python train.py --intermediate_size=1536 --vocab_size=8192 --norm_place="pre" --positions="rope" --rope_theta=10000.0 --optimizer="muon_variant" --lr_head=0.00852
MLP neurons of a small language model. Each row is named by its layer, matrix (down: output weights) and neuron, and shows model dimensions 128-255. Each number is 500 + 25 x the weight over its row's rms, rounded and kept within 0 to 999. Numbers have three digits each. A neuron's up and down rows have the sign that makes its largest values positive.
A block is one neuron, or neurons of one layer that tend to fire together. After each block is what it responds to, as a language model described it from the Wikipedia text at the highest values.

L11.down115:504493521532469492504474512538528479524540488516531471538513499472478505502506507492446478496487492520457508514504473510537505494485529477547503506471463496518464502495504494525470529503487536484502452527508535560501516472495515531484458476492506506545534491510485498505476490492500498545518523491526550484484493501469525527511518501509470518504493479512524481531502547532535470484473
L11.down386:535517508511497464542490498533496470487487505498523497465512499509488525471506518505518521556522497513444468525475432487489518530508496471504472488465488446519458528538539510474469563514459520481548525487484513531510485523533458494473488479480492558516488510481506500532479484512469466533503499502528493491516468482493532469476480494496498504526504508516514468509483475489484499526500
L11.down408:493516506465489494520525478495497537530482441513498496512449517509522494502487564478499500470568547508451477465532481498497454532496496492507474502478460432472500512503498476513499457517544520531513534487500535471521487505461487553473475482493529464521469510506462519528495491471512456535516521515519526485460503511529516509501548526498407518521496463445524504504511483475454495506517
L11.down422:484471540514497519532518528502495495504491512482526525517481511497517507478524546531561475530522490504499469540487486520475523503499504507502516493481477515512516494539500459473450524488437470476475512502506514479504488511467501517464477516483482509488476492511516568517491463529501468457499465488500478485480499495480531523488547511520505515552507473498500512509485465544514516482498
L11.down471:515491548530512474496513540537481536584507518511545453521533493493434463511549540484482476556489480479475529509518443469519503496494521494486450481497488493528465533544523505502454489556487490496519501527494492520523515475499542494495495508545506490488529540541511505503521478497535511511524481501494544507483489491505503501517520511525516498442482506498526493479504487485499455487500
L11.down1126:553490538500498476469507470473557475496487482498518479523510474507482499503514468475481482508546525500485474500493523507528464486530478535524500515521506528486458503515538496554509518517531512500496495472458532524535501496506524512513494451508496471470482527485510514511544468497511483544485504527506489572468495494488543519469479501493512513532484556507536474553540489485535520540531
L11.down1384:527481503527503513502480491528513473518457511488461508531493498487522489475485498485519510466534521547512521483515510485492479457473502501497496480511523495481468512467502501538500515523470542569507471485525491510458557495514499507491519477517526458485513507530512510501514496478532512491553509529504463486500495536502519509541526490500475502496506508544495496473507487502513524470480
L11.down1385:516490469489529482514472505493485492441483459528464495497507509500479518497492501514483509469474532495476503517451511494495514506471479529499486473495483502492508522463477524492478495540475479480477470490513520471539518495522487521539545501527521499479511482474544474517506483477475500498490458484530490494468510455445467511526520527509463519481482500498545503540543467513501466479493
Description: Table separator dashes

L11.down76:538463508521519493508522493459488512509522483499517538483519509468486530509485436473473478504492499522566500475466481490526534483487487496493494499496478442467474494524498517470515526517542526535495450510478534522498499529488479519519514478538541509497466478502491452480488507505488499469472530526512528509498513455519478482522501485536484476460491456500464491468502479505484517528466
L11.down226:487514534492468478503532424482493503500525504474504492541493480490501490511468481522505455491474498527514450520547535506531519502511488494495502486560465461491549470523507460529532507483506505534524494530445489509487551529480513530522489517511569496493474515500524507493486481512498507515473509518475464512502462489513492514501499547494540502520516541500491517446521493544499532485504
L11.down600:480480496479516498508510474500497524508529518434490501504513509542492495514468509549500500499499543511464498512479477515515502478469512515517465518485488523496487513527497463493470503532477520453526494488469507539483518567497486485547486526461490522504484481510528527517533479479486524483493507494502487505517500458458488509541471527490469505510489497478529493487516489435517469530479
L11.down799:494478500494530547487482502496508511518497519490524502523520501518473502495502513506509520505499494506483526458500493505488497495503510485466543489531515467479478483487518549498539494503511506455524524459483492510556500480484513461500498492525511494458517509501460505497479460455481519500495479486477493484512481555515500517489535553456511520494461509532499566497492503532501507532521
L11.down1032:545506493508489519503492518498463512518485440478516497508512552462480503502460498498468482528518513463518506491506482489498498478480527527521557515499537461526538490516525463505494496525490521513483464436489481475506508488543472529523506531531516559526521464476543496489477508523472511525504510519486472454489523495532486514467524479502558491518526490474543513514531487491494476507504
L11.down1057:477511502501513473496470489534515507459481474464544475482481484486473499471477519460456493491469482500503498516487478503515499512509519482511461523470462451500504518463508498453519512480481478489530479457497495500527478466523477445488478533472531510499498501521485514465509492522464497555544491499506505494519530494496461536449502489498513481515546499520472475528543492502506535472503
L11.down1151:502512501486511524517488560490494493503509504500476503555454466481533483521478508535501474513493472527468482502508511501468477527517529469536481472457490444512467529492499530537489473533541484511524495493458479546522511504482479509537480524469475492514484495499458497549516505520492506485515477483508457498467468474521514512524492494522493515481525512486504445517515508462466510526513
L11.down1352:501504485492437529475469516508481535456512479528529470479492466544499523497465492491458514459502477529505485483484559503483537541512475500530531536486465521498480488486499511433516541523459511510494486466528507469516500511522489506534460522501509463498490513488476495438474488504512537507487471493531526526505520499511502488472506486537474509520472496481467467517471512561469559491452
Description: Word-initial name fragments

L11.down565:503507488528508496486487497485487524517481530558555501503479493509471538500510517537495497479517572513493485514492520473465428485478519526446485488482470516506480517519516513445501501451497497470534469518522498467484506498535514493496552489494509492476489527516541463480475496535544506533490500544497477517507483525481487470513483514472542552542473462484520526472498506464515509523513
L11.down678:494523514520476518514522523487474443471510478494524474522462484516517526513488488497488564484563502488532533431467495510508579509540543535515482480489500468513506505535529521503518473515471464475535482480454465503452507484553465515510468485507504521484501521523514511497536507484480412544478501492529517483557503478488520493461485500477522522481506490515503467514518428479504473523493
L11.down1041:514488470530463494527507488530524490491499486472521513517466518465525492455517527502488557554500496482506503531467483503500471494508474474475481495498525511528550489444502522511539518478495512518454504504521493486507491517513442517467510479478530474511523435518484476494526495549521507497509492530515521507533471500528488515492473469488491489520508476511502508480508483506492499512520
L11.down1220:498467516495507449529510498505453528477506520521546494476470517470485491465474512454537483477511511517477467528517525469465502510503477525499454526499478498482494502521538524536516480466537479522529518454488460478486545519542473426504471507496496518540529504480476496503510468481497489486505499505507497506535515546575551522526479458463511487539538489485487511540493455525520506487460
L11.down1247:487515457540484505480513515520511491449523517525523554494504522476538528510512518513513472525507495504468477510518502488476488518477489526488459526462453509482502479487504497484497483503512512522466461548481515483488516462466504538450479523500540490527479496535484491523498505512504501492500475490481520523502502543483558492497534484529527493573473520497503518514433484513526432470492
L11.down1281:495454499497494471490490518513524500462486508503496513505497485502534465506509515485471472502501433509542498479489444484527547467482508508537471525531458484513512487489510498536507515485516491513497499483470506486495505506494505501477502521477486494462524472528463516518481444515510528515506505508483508499499483492463498515463525490509505462447526487518538494510465503500472492520486
L11.down1391:501471512513491477484532499492507488475495535502516471475468465519521581551473517504522498498534502527501464481500469511528540490541474524521464483501502480488508489492515473544514492534487476507481502506487467529512468513489544508505493507483534491478508525458509507509477499494495500528501513496482490455491471484463499497457491508477492488497494499484507494471522460551505535508474
L11.down1509:500541500496533498485519522488500495452510527506520537519481515531490521509505490451476468471493480541480512518455507544502501524505519507515451526483493530490532482538479499510478497531537478509445478469498462448430522529453499501533484513486471524530489507495483510549515481464477541510485503518499496518511488493488538511485513484509494539499513460507455470529520461491445520500507
Description: Copula after subject noun phrase

L5.down38:481470516482540484461496484557499507510500502490491496514473504493489459494521539519519498523504528506481514469475498490493454525520547502541516510425472515467515545494466472503484484509497506501518465462477522483542485492528485528457483514484473512498522533491500463470479536510469498491532489484482489494495481485508488488472508496470507486474477492507471480515502455453487486496481
Description: Abbreviation colons, word completions

L3.down10:512483452491542501467469509518493498481466463513485545506524489516528516489517519495504501485522502509486481510462495504473512508502463528462556506513515503526496499500465451503480496450534518474517480490527491508504540530549489486491485469457500479516468491474544549564529558503500493486440497478515514519538517492482489542472493506478485522533452537489477525497499473445526506506486
L3.down67:503473503531495494521497513545501532489520509563525522517477525517462499500507518539500493522519498518519490434484555481498516502488533508484473502510454485521521484496563475471550470548509487496487498508495488505464512489482501456520522551496475502490488495493512511516501505484484446483565533527491486508511482503532543496486498514468501462501485489507462506483503498481521484523517
L3.down214:529467520510464461539515501513523494474479525519502516514504488483495507480446491526514493518496507532488510465500549516503552525479491489532459474479513492496480460531565531516490521515510477505504478513521503466492484466479500441444507507557520483500483509530471490506509514533491467446500541499546497488514468523553507492475506522487512498460488517510522518526494467492507532530492
L3.down227:470490523496543470523522501526516473513456540457482500498523504510502498529488540499448485493457525516473483457516506471470527493467495533507452469491514523493533493479500482518465519552510477463508512540514514489518516545515492484503544499425519497516509515507473533449504458477479490505479509525542525483493556446530511482489447507527456481507520516491483500496535507504523539454513
L3.down560:524514535525488506521500538523458524456507468492462475521511496538481502483470538504517534499491460532476558464493527495481540532499491509539521469500532515494495457490472525545502498504518483463488539485512512493492468478518483476488510497500488475510518532543520484508536488487486522477501493470489522474499506494494504510485567522479487520502478543488467500500483489463514475518449
L3.down563:505460502518489475481509481550496466519479508529494483513489527467533465512508437484494490495488495493482485494488530516511500523527512540524491488456491506480513497528479483491521493498497522500492485542487482469521483489487495430477525468496548476487540489478484484531504507500483505506519488501520530476468519480494471538497458516493471477455521482491521481486507465484491512535522
L3.down756:503461504479478502521492520478554509496487519542503489505452528509506525486509485495520496476521532501538498477496471415516497491493526528481498519497524501541500483519455510504518488460500461483497479502446485507517479476451507541499454460516472497539495502515503540492524484537504448525516521547509499501486470466464509505494477513498525484505442504516487498500461527495456497471510
L3.down836:485512509459454475489481497503496486472439508501535522494486513484502480494520541533501504493470478501493460459551538482529511517540431494458518542527539558493469502477531472520472492506498517534485492544507493447491510504495504465542447486451523499496502526528495521502478477502532487491514514533532515511513554503477499455461446496510479447512532532461476491460502462511508517508495
Description: Split verb endings

L3.down605:501536510512501504482480523512493481485500545518507545507519536499487486479457491495502492490518468505513511516519449509480504517461461533503539523507508512455493435521484482446469503486500488470500493492527529484500513511527449518522444492434462525522476522469477484516498487472466550498490502523539465501482484497485506503539526456538490481525516536456511472482509498492471480494477
L3.down608:486489443497478532477511522494478511489529536515500485514512487473499527505524512503519470501521538473484509484526511547481486501487488523502474535497506504525518530529514502516475507509520479538495459492453521515509467541486478505462481505508502485494457450517505516485518495450518498503507525528535466500527479503514519501533489491518507489487529498509480501522471512442507483463542
L3.down740:456498547479480526480448521507498508536569485524486501500510522474506481477527486515484474480496502511494522478511460520501467509469504546494511518518541495509458540529467514545473453502523497500480452530481513487516486543510454522512477479504467457544533497493494528532506502544461555476532507527498509493484498532494461466500493481495508536481475517495498508509481519498519524507481
L3.down1130:511495525508507506472507436468491504481481501505514503500540488553462500489512510532494514470507508475458501467497512468498520499468509499505515466474512488548505504507530519492536524474518481469489506512507518499499539459489508518490506485552490494479465462544563485500491546454483482486495520540480492493529516520503458459502484511518500548464565468484476491522460556534489513510480
L3.down1253:520499510493499452517521518503472519538563468506521517499501478495494464486500507493491508501429493499484458456500526475517485523483530548523513524487475520475507503502491474506500477546507522512484502496534549500526504494504498535496519481502508494504474491517467520474537436479500534468536525503499481559479532490472468504517504475470499469486508524526470493474479453482505513464503
L3.down1367:492525517505533520511483477501502545530464475498462536497536519505486495528505548539511525515539510480495481500526472494488533499481527499476507500495490482406537487514528548524484497528519519548500519533525525475517516446541476517504511501517481494532508498519480495536513476478544452510505522496440486544557445490485524507494524524517496513500509468475509487515529492459497529466474
L3.down1446:523511457493510532485488493484531484549510462499475494496514506499506502490501539516476493523515524485497487481531507467485545498530515464510517514524532520496527503484489484527482528505443542540487516524479534524490484504550512533535482508455444462481477460513504496501512439477522496539488532484511466523520508546481533464475509530475465493496501535493485493480522545518511553501491
L3.down1486:536480514529527486515497534513502459490493517526492549529487505476473456521518511515494521527530520520504466512465492441490483497523513509485519486495499507514482549530475504495449501497483500465516485535547516489469489574529513551498482479494508545533458514492507510501479523455458539486497490485497431536501508459510526478482499486443494453485539515494463464507453497509447511492498
Description: Music release terms

L3.down635:539511508474506494501491450522477527499522495447485532503471527520495486512522468515466501455522504538495517520488480505465508487503510527509485490467479517554495535526504467491531483470525527499492527510511516482537521517506485493503483487477495522512510479521482522519467467493509541506453469506465502530523491511458489567479479509484473536500496474470527516493499482525489521491511
L3.down812:510514563539488461500493516475508499538538490471469489488492490498449498544517507533494494472482494488474555468491465555530542523468450523514512518493496454534506471486501512484505504493535470494506510453488538476468476512497518495537502474536488518464499545524527491514523495545500483579514488440516478498498492513474487509473559506491509487507470473510483480523488469503496495502507
L3.down882:517518495581420487454491484520528484484467479486476489474525490521506505499503471516468528538512491497459515488487482504493498481483521485465518524495498487543549492498535503486548469504503506509513471528497498484525538489536548470492514520522486496549504518544496430465494525542480517480550536504518507465497469479509509537527556475538481526541479507554511532492490470491507479528526
L3.down1056:477481491486489504529499518484515471487509539492549499506513511519548504525511481499516522434483527505481540548476518518549450493495493513498491489463509508457504512477510516505441522495491512483510518506522448469524525529493501482508545470518530497482480530461511511460515478504476452509504517488464493487525497529548552492494468516494484503531520527544536498502461508487495491504519
L3.down1058:483516503504497496497516494493478536497555497475508477507498499518519517454480500454507489510508437505467515545549500489509505469427457541507511498528497497449474503545476468494474520478497520521488515479483511499527517502485481517498486461482504519511483481476494469484522492514469451552507485528498555490559480518528528511511525487531530490490490469529513494495461503560479508509519
L3.down1263:482487496525513495478521510460483508547495497512525467471520521514481461480482484508505499488508537501493527479510534525515473525467506507505508573524480531502485476509499484502496533514579478495471521475513484500520470474510486518471484517523530512524501511506453502488536510545474495517518496505464513535461498491501509556501503470470525493461520486469507482535494526489466515523542
L3.down1371:537516478525493508494502467527468465500505472495536487467497504488482471500481472471486465503501535512498481504481471466509522525520479524501450504512555508494498550541500492473501484498488532480534466491473444512474506522472494480502485474515505537534465450484500504481508459483493493512541461484545480538479497509481520536482526464464464502507543490503500517520507475512449552504536
L3.down1376:537507476499484468461493461514516526466465515507535475498536458476504492511489531499477484479519519478513497512459488517523501453470488461497532509520545515520512510455514530487515504507512482478430555466481489471549460497454493497508480495572499482480517473508501510495550508508506517492505523491532506461494453468519490486526509566488541522526506463492500524507526459510514475510497
Description: Table separator dashes

L11.down75:499495475396522489502503517500478526473520532456473501506547549528494519476507545531492463510487501501455505515509529479482535479497482528449474478508532513507527530506493503503474540469527487499525511499535493497458494476481483484506511451525451496470539506518516533516515505446502529471470495491510524509469515499566501526487459503489500466477420494472498500500493501479476528478509
L11.down239:472494519488484491517500516509476477526504534509484495483522487470497503495467516428516515495482491546507546450491500511551554532544460547505507530492516493516516509509510481537493497508523495510497481466520475483474586488517540545559461474483528440479521515497493535490508477469475494532520479501535496531494493495483455524503475451537513489496504488487490463478509505459468539503483
L11.down291:519506496518576497491516494523492493496534485505445489493506503504483543452556507484524432449497476488535537532497542467471534535523471525483540525491511495472518495463508454474526496466510529446516487521468483520503518528471519463502504521478481492510478510516492528480486505497470469498515527510527517516492490501458491494525500516509497505518486533478522469479502537477488521510499
L11.down606:473499495512468509543502497499513489473489467500471492492502502502540536456471461466497481506506491507503462511529483510492511497481458476463510463496489499503529501558474504484507481451467491527463477507485483521486525512465502467505505472500501497495534493451499485521518536478479498514500478531528465470461512480485500481445578461492501506494517516492518496488497494509535508482499
L11.down725:498479536508495518510489538499519500473479478475507526464499502519476480520538492539463474534462500583464522476521501554513469420505497540493462508510472519506492504497506519520543510483502514545495528456522524441504511484515471460467496495492492487461501495506523526508523566523524455485540497493488478453502495494521523484508510496540533486517528531464499489541506507486545471515503
L11.down1334:541516477514504498482520488475505510515507475500479502481449500528551476484488497501464518499504481520522509466492527475480511539470483491501516469550484489551500527514542513534483506489538497434503464506521497489532511506500476471500508490475554504540475512519520491457515522501499460494474505539502508506534518527502446522497517491530525517513511490531479504487461484492516511498481
L11.down1379:491540523485518523487498464484498469481521536501513529474498508481485527515450507476472469524462486499500488493509520515538535471452493480525525501499530446487500483493506461464444514462537483501462509488510497502505485499484505482499539505503473491482463533477486498477481512495489496501490493475527521504487515518495491449496531510548558495462515482512527504527511511523512505498497
L11.down1381:504503470508467457551483498541540478518465501538508534523508520490513505459483527519540464472469506512537530502515499520459482502506487552551450499572465506462510480513482500491486485524507530486502487534541549533517516496471521464520517546469489471509486497552533493491462485510497516492529519460495521508511513498511495479525495539506494508525512513478471502491480467492488484513521
Description: Main verb after subject

L5.down602:474537471535513519426488511488505514449468493497511521501550500460474519510450471475505505521469470551507506492480467548545509523519488506515502475498465489494480480513490504488506513463529476510539531485489481477545489528494541507502522522516506455514467471487469518501504453505477495542523490502501496495490531502490509512530505489445523497479498541519517494475449495519483500501513
Description: Be-verbs and heading equals

L5.down852:450501505541490497513516584504484536510513491471476464514493509513506505477502494504489495455502482468485478486477478488473480485510494496513511522489504507493475502516519512551469525537554519504489487458538541505472512517493485545503530505490495524518469498439477506480498467518493483488514456489508515488509486489470545554496462484499515494515500492524495528497510522511492497473495
Description: Table separator dashes

L11.down646:517475519496506478500519459480549502506484496512499557503486463527551504517498486499497527497529482538556481493517535495499465535497480504464517478524484521522499519516493555493502506502530511476476495531532497474480491530522489498473456494526522509491489468515491517551477490530509481509471518488520501518504498496440513506511541492527473531496501491501521480523459531497510456447467
L11.down772:496452509481551468503517464522473519523499487528488501506470485538524456471517527487492484515465490527494466510479459422505465506489538534481492471523509503533465493487503529505502493494523516470514525513514538481476515490528489528513530483479470496462503476504514518490456516504495511528474456474470495473481504476482482480520464523478418487529508515480486508507455549502500499493496
L11.down858:504517499519502488507466505525432527531527513506486519508478523466534491505484476483542494488474525481474516501469459465561483514481449467499487505468500476495521490522514486480503554486488502527485479460513494495489526489516460508513476453529475548512505504503475533454529481486539473496549455518470476479503504481506490475520507480497507487498500483512456526491535492455503486491466
L11.down926:530494455495500499491492509474472520503486549492461520501540480500456502493498503481461503503491520483494494501500475506476533495518453518524481529427517504505515531465504481585513516477514470514520502471520480497465500496518541520489487434512506531512486514528534482504465513520497502477532452458509467529492468515493489516547484463474520491486547536516489479515522477481519468508509
L11.down1256:483516501475483520522493518534471559529483512553523511553532527471570475509489522491512511511501499464475487483512509501474475488472548526488508497482531528479472476503482507515485519469523514537528512465510515529471507534496494554468473488504523494514524468527541508471494488484477527507505468506472520536479500538504476497475510546476459495479483516504487543484503482464512496515512
L11.down1488:471512459492498505504505563491473497534522489510485479476506481456549497486453489480517521514471480546503463491501490487501534531503511553483519489457508447504512471531474528477473497509525478496529506506485475468439494477508504489474503439450497512532505446525504485468489508497467521480542487497555511511483517472509487464491455508518472493490514518499519548468504515483497515509516
L11.down1493:501480534524471525540516496509491479522470507523490514477482514509533477482509479466531470479513477465493463492496499539472491520475497550485516524499491504479553529504519461490522498476483561474488525472490497485485518524474518585508529503512545499476485520476533511508466483478510526516450474466505525521496499470502493465526480560486557480527500500505488500502491542504485490502479
L11.down1504:528519472516513498526483527450486463501514531475523483512482507484483544535486470503497504500480454532482481524477518531515523510463478538529493531531469488485486485538531507497497491470511569487472476506487479488464534453490509496471513546477496533500453504521485465488492489503490488539487520471506489560466499504464497473508514432551528467505545505520525503467510491510478498516481
Description: Release-detail field punctuation

L5.down1078:559522505532495524503488483509516497519437534507515488537551455506517516499463475501533492482466483512546514515517501510497527494504490475480465487494497442534494490487509458494541516503478506498523502479448503550499493496537484535475494495454470500524546478502505483491488548443515495542494510500528498539509506504507450508506493511488505447529469512477527556519488484521484498532481
Description: Capitalized word-start fragments

L5.down1533:526515491490517512491469472511481486443491540524493503522502528470491477517505498450507485498526516538495515485469510479560473506529522442505504575524496485489516496551511492444536491482473485506510521488520494512513489503523511461469485513482495468495497505495499494478526514479500514484488501492560451498510532513497470518484545528525481475499510501510526508528463457482536513473519
Description: Copulas and word fragments

L3.down288:486506526500516508457501517463540503516530514548472521466525507502523490489503500497510500493459509443483490506487515538484544496465499517508502518529536476471508509480513503517521498514508486502509493538504466494475494485496510527504523501476519473526513519527481455519551488500497538504488510504482505549529522538467497503483512500454521498540487529544479545504509496496538534471493
L3.down487:515499495461459502520524493491543494506522526509499531536465514521484488549466472482480486474475484457495495483493478530470489508495523514471519507476487529467489470543477490576513537501530500445482456479515523500507474538562425480519502488542485499481531471473485492471484488489506494511487485549491453497480478482463527492495517469496485523519475519515516507512426499523482492493511
L3.down768:521525461490476498556529515491465487504483530444512469517544519505494513495487506505478516537471537500505515501504464505517530496496524472526521471563462457488511489522543534512458529516537518477521493507475502534481496491512482519512522536477481470526505521497471494501537493481477480513528530502506503423515517498512531491548513486516525512467475475472508514491459463505484520509511
L3.down769:520506531478507461520514502477503496506510519483519468510504509505451512514477509517476463521533472524491495518529428475510491495508514497477495508505484469515540452496519484535532546536516497502502532480461501524466467519554494501469529489546457504480508471452501518500507536470513468503497510486489473481526494494490545519493565478465464509523501484553455510468486525519476510417494
L3.down885:489530465503522515474550471503477509508486484527526466489519479524452482472463515545478541460516539526504529512503500483507529524520467501496496466529487510509505536467500528504532506501502477545553512510491455512529489485514485494537513511521499508548503455498473478539480491470538510507482449510481485518497524543484452503503491495495512450510454513499497485539508454488490450496509
L3.down1011:493479535541493525495522519507507524505495468527457478467528457489471527494507491479538543505537479537533495492525506462496484474481514542483463512496477472520474513532462496493519541496518528502505461510462480508493478539503488480482513495519470496498524489519529505484502439484478480475513478506480505456539508492500454522444538488491483482490495499489490480504526490467473501529465
L3.down1391:520505477479495522498500474556487496475505412523504477513566482513522498440494473474525505535483509497481494533485526506501492475516547494528470524504515490495489501499485561519522447507523516513513501532491483485492479495464507519538515481480547483520547460489469503468493512507490464494478547538495514466507530481529491497484495531518501489536502489493537486520489510539480482501485
L3.down1498:512477488519482556505551509506488480492464468546462504500518523485510515507529490505484513520529505532528496499482514508487496484502539533516501526487505488506511494534505518548531515494487442497485516473523522449470503518509464512498507544497480463468528481452534494518463547479523466460494473533487437537519518516517520543502535491471495525532510458517510509515461499508526510497493
Description: Word-start after boundaries